python train.py --num_key_value_heads=8 --hidden_act="swiglu" --norm="rmsnorm" --norm_place="pre" --norm_eps=1e-06 --rope_theta=10000.0 --tie_word_embeddings=false --init_std_qkv=0.0285 --init_std_down=0.0 --learning_rate=0.0143 --schedule="wsd"
MLP neurons of a small language model. Each row is named by its layer, matrix (down: output weights) and neuron, and shows model dimensions 389-484. Each number is 500 + 50 x the weight over its row's rms, rounded and kept within 0 to 999. Numbers have three digits each. A neuron's up and down rows have the sign that makes its largest values positive.
A block is one neuron, or neurons of one layer that tend to fire together. Before each block is what it responds to, as a language model described it from the Wikipedia text at the highest values.

Responds to: Generic noun standing in for the article's main subject after "the", e.g. the school, the album's, the club's; also section-heading and table-header words.
L5.down575:550546495421549596567457456555535559529552549572582488514513549545497454529508471532489518437691535591377520428533580576536527477590496598552484540522541517449475503525542491547425393560476443555582501530540535424536505490517535549553546424497553531462453449460470429555474541550530483469
L5.down724:504651498555503485443550527501473430440433544552446530425585557476522592567491591467587513484536531428482436520456482453459505503439449538500425495499407497578525528508422541553524528410474583523434490470438505401504424548585484469479592528593504423368458486490425538567465550501497501487

Responds to: Consonant-only first pieces of rare words, names and acronyms, such as CC, RC, Sn, Sk, Th, Sl, Q, Gw, in lists and proper names.
L2.down25:535490430484398258398531560498414447563491431492554610521434522508503578425380475480571555599526521552514536509549570511421535566481608461461437479485537555557510500522394561347509588533450500414478481612592406488484453527532550541504485458537425456523522537494519591570563507449497486496
L2.down56:424460469525547427392477494434525527482540470583477482440501543531451642506596549501453549526440507454528469509524419505570392495473466539470541491484484455443524456558453534342399580459490577532472516458468472425509481442451493528512471440464518628451488436511523582469513475504564472576
L2.down129:452498387495426503509404568510511584410493507452548496495546541507579580442424453540463463496460537467406553439490508459493429505535507506548569490506477483585530505427488544493526455517474555402595435496528566504518477504454503593499569441457527497408417458537456561552461547512505486499
L2.down152:445476461448495598560525496552476553482492479558647462492594444542578521481502512534462518540460524447558549591490497549611401482514434510431471494621507484516497416476491570404494462545473534527548391388468501479439525411460459526531496452485517455512423445506481532527503515505612579520
L2.down275:539425605562490427498444456549455541469456517478525542438419500483412596530445533477485502477539441397503446508559469500425466489489389565480518573467496505483523568504498424448543471521514496455482553484564452473438533392376354505499457485474494541541499400461587534466538457510515467537
L2.down563:506461520501541488462537483416535480446464502482540515507529563472503565601383522409512451543515553464459543494513481449520450436502499550552547572496460510460487575542574431509501450550507523575493472461516467500471516423526515619518508489459519477413521508499525505568526442471530470430
L2.down685:510366580523436596539447492512525494571524435498450458515451554525460570469568601487466424516456601483468493476570534442429450545442530526494535446461548485566526526463527468763460507561495566508476527464435614487456502301511502519501473482506508523433548452472552455626508529490533485497
L2.down1081:485482544466528275520550562496554519511433541515553535471470505575616568495566506423535458492465399425545483527555407464506364520578344429466467496455373545452474476492505573270488473478483575510637529527444556514494499385408584515409590477563470475505442441592504420588464404465488568538

Responds to: Function words that directly precede a date, year or amount, chiefly "of" in "as of 2020", also "until", "in a", "c.", "about".
L5.down608:512491520564543423537548537428480511493431499624470563525480527456468462521547542497455457498556529469544481576531378574578507435567550569494504485430576541527569492453462536316505478478423522503581529497521436529440522497502527464516368523519502464502508453515407537467567411541431493591
L5.down1191:504551501507450686443511443443468500587510501462536500486547500455425467508556519463492377513564515482527538422558519501478480619437470513593515431529610547526490508533533547449501403486439516554478536500427527557527462447399501555476523533550553449468395468518497450473500462432434605508

Responds to: Capital-letter or short word-piece tokens inside acronyms, codes and all-caps names, e.g. FESPACO, FENCOMIN, FIPRESCI, GCOT, often within parentheses.
L8.down537:407470466496511470520504528444516441539567545525501456538455458533520512448479491624394524554511533572583523517533550491470402478540548423426516519483501561504478547486472581519456484489526515509427510569508449550536425473482477583515478565505512527625497527563609508544565441544531576530
L8.down540:448481494516456636480472530471511537487504513531598467390538506521456425499528539490438559515496565512526557378491513518539339511535509489501495498418455581463492606473519539293511555511471431527551519470509482482503438452454440545489427612473475477536465513490565438488527466476508430527
L8.down836:505477562447496411494428504544502565524537501436520481481440475514492462504486476454485467447533580378469493551508466533535468560567525610514514500535479535496549487374550539317581459435494485436532476491367491526503455460480485544504416483517541445468514469540462483457445482435522414430
L8.down898:525509541509438509432429501393526592547482542534503485593567409447525444456547531438494497429519517438513481515493462545487505444445485480531554448480505594417524485477554493430507563548508572491449549463517408539512556410531455576428450542466496477501547517492405461481467519500522473492

Responds to: Second word of set phrases starting with "as", especially "As of" before dates, also "as part of", "as a result", "as far as".
L2.down513:552452550477518417470458496495465434523448536485504480523542504488589483448482519473450516517437516496537525451537441527460450419577480527493450389617620590585532527494496541532491463488574456529495442473509405516562460578523433496452411506446473472516547483499543517475556558535529428446
L2.down529:503575547405416596476523513506501548474489575468475493480518457509502471401570417512514476580521473498493454462523390480467400506512469502382473479511525471498454502508508538683495492554500457528521543505493372483509401559481580410560548553530395467495516443459469535527498497548567533528
L2.down545:601491496422380627488438598467523471451507502432506464462495488481436539527653480500522512484523481493507476546538494468470541581526538517395586623539446552596572499498409485400485448485417439527494592517502496497492478519406525466430459465570461526547449510464512455513452481421570423477
L2.down614:532564362462453604484421518493542610492466484507493454558354464547476566498516530459417455526499530513390469492463405490524506385493516443455433525498553499539515510501486522565506486475584495574442513490619474480514531548509416615558525494453419482466565420497452547579390438471415451489
L2.down700:533505575432425317496490524502450487508455457369468474563426554509507447488506513433398563445500533528495484446445494413503473547450491521505509427486453494545505524514476455447424501475504512481504442374521421425483564545418551566502534518499529534551504533492484422458399503494487434458
L2.down1077:518581551527405339545606501446441528494497533562548520492544397345566493465495521517553485527571586468452522499545476521567525460461488621459499518465408523475472514495436598505440552532431520523538464554497620578455465528459453530416507487432520524421481522546533542475555458491480572463
L2.down1137:539475422460527597540399419565468505538562513526537475511408531480464553456539513551533582568389482481573437580478520551507515448452495487508512565447466527528482458522450499527470427374399568430437497518432443607513423538572496484482540502490474494681537466570510510524550512549405455595
L2.down1157:591512468506499335454508440508486493561398475539574510465545591552590627521463505503538467513545534500482532483532432506504455522491519564444495538475561416533514588505504545464532481514519589481585441465577590679518508420459463442427543532557426424447536465420576455490521469432543564543

Responds to: Nouns naming membership, part or relation that take "of", such as part, member, one, friend, father; also name-start tokens in lists and tables.
L8.down105:563526500449527474468470434532446545519420421490519492532552465515551490453416422516410497534547404428573463517449535510519442501521405518484468449486492565524603438537503551527412477531565503583522508465477493462469522554474564425536536506510469410515602482526508450504484501415517515477
L8.down203:505516543516510703488475492507529470432472500452518565467595506507580545436436489543547571464497497455492527453454539491461436543541485433543503499416479557488449446496551431630523535448515445502539485513521590498536501567552488516555504520440508480453459489437508471589539456571418556531
L8.down250:457477494508550551437510487554580513500560528464601518574422493565546524472443534555565519527496482562512459506565525474437468490443477553559507439571421416452535492510513457609458544649396487487527604622539514435508473502479495461479595497491536530515465517455484519478471503413450491540
L8.down1092:431561506535519516447504436558559415545414508402465543471568395477527516457569438519421537536430593515509469536539503444532505461480459449577544465493449529534455465424444514505382535541428506559514386580474469460493451453489617482490500367560410518526452491517525588480391533483442520466

Responds to: Prepositions that complete a location or position predicate, such as ends at, sits at the corner of, located at, peaked at, lessons given above the market.
L5.down102:508514518483536677518612563471503524516503464481505489506505520485534506524513529518515470486441501432563412527526480602471440496424491492448538486413539511488591476520585434600491522503473492482506429375421473438496496557419522474555542502436520532359583544504477520559475438534586442529
L5.down1056:418434515480555586560412597436471498545550513501499476558571508539550559391459497392446612577625537467553577415511509449611481436574521503413424539503597477496528408541525416509469531477504558609362579459557480621494454512624469441575441488500579511529507522544538469608555524548540419468

Responds to: Common nouns that end a compound title or role phrase, often after "the" or in table cells, e.g. Player of the Year, Bus Driver, player character.
L2.down86:516571554521552614551434448550450537581539647549457530444438501536485528410490515516402571450521437562477525431503488564429525488469449435530511591539417508574402475491566562595482569476432514528540432520548567526499520443526435558395493406474433500465553486559552397487466474475490557492
L2.down180:507528534458585484493423468556492448531492508509504541514530373470641442460500574517549592529503516620477512445518480535406532465464542549589543527464539438450457471484488488421502489504518515548525524473523456424515495511552533536489441501494467519520516545488496500540478512562473467480
L2.down314:547507480434546383540473367572533504484524474536496462598457455422402490549569552482462573527491510548483512512504591549440469416500516555503435476547451499522550580443506508576455525537480566553515473426487570549507473614472513467392440468549505475401610477554541406459564474504517532480
L2.down352:429510425491439411497352428587491438499429538468529430569442455520437537456481445430408515478436553550538521554489466493394529591548526478572417506518528437541617546481497484530516471459545437487459407446576488417494539515530417588621415394448465522469486561472477544468482399449565521452
L2.down705:516447440614595369456549431470494504596458411523554466543497510552517568567580520516578573554533508456474522474538549589455550477501446462550491524517491459581510455424539529544502502515533535501452537551605533492555468571549552511483485514509444371474492526570445497578518497550546503407
L2.down779:431500420530476468529427469540566459454535563558500551457483433396502520611587480520494445455576516465539447456501487492504661497549575403573454532456563432509521487375560529450530489551480520560553490503449542483565496628549550595526447535392517479655463478429497473525550496516511542457
L2.down1135:498488518532548625516524433498484499495543494404510470469461578461546523470507436520535528529427442452539573473535544540437453478488478400489582456438578539493496458458513487641483506551534533464469535479464486508480472504531453517514492570487508474532508583521392520438391589456497502553
L2.down1144:523472513558437333499478452444501497553428450488496571456473456504520554482515481580482523500500437549491459471559477477468498587511458550458497471440639527532472565445520491396495474480421517500505468417506502533510508581426527490467431485562541547523412438518507507529551434472471485552

Responds to: Tokens just before a value in infoboxes, tables and sports bios: a birth year's last digit before "(age", cell separators before a league or country, "against"/"of the" before a club.
L8.down157:488598441517651375520399538462454504505482487536537502430512471544580530532472573582500508400497480566524487466477527477359420529497606537529464485478546534434496489441446536461493619576482557487491363466597535470415492465353502521409575530478570434560357495549508522487415506477485527516
L8.down214:513536589459423594486459534578432401533453530423515605497511480497387538436505485503566589462502471455531430547371557569496483538503429566422529447435560491462434447534452490551428474477509450502541548533523569593462377597511484504512448412556507467502628467603509426484361458482524428516
L8.down961:562459572512445597517489453476497431433524485459515478524534481394503507510485550666502477587577443414459547453507511555395480436387506446537430477487501498531472539486449471776452584428421603598490503462498526456476521411449510428567480510457591450527527466462498507502606514482522582458
L8.down1112:494548480448549466467504535372467425472515456523430580519442474496461504448479605512531560526404577487474509554493459487630461530524513569451438484504375531537444511467591531616437450582541532485510546485460492480466507513442438522419456503510495420508465629586598491531455530514560526387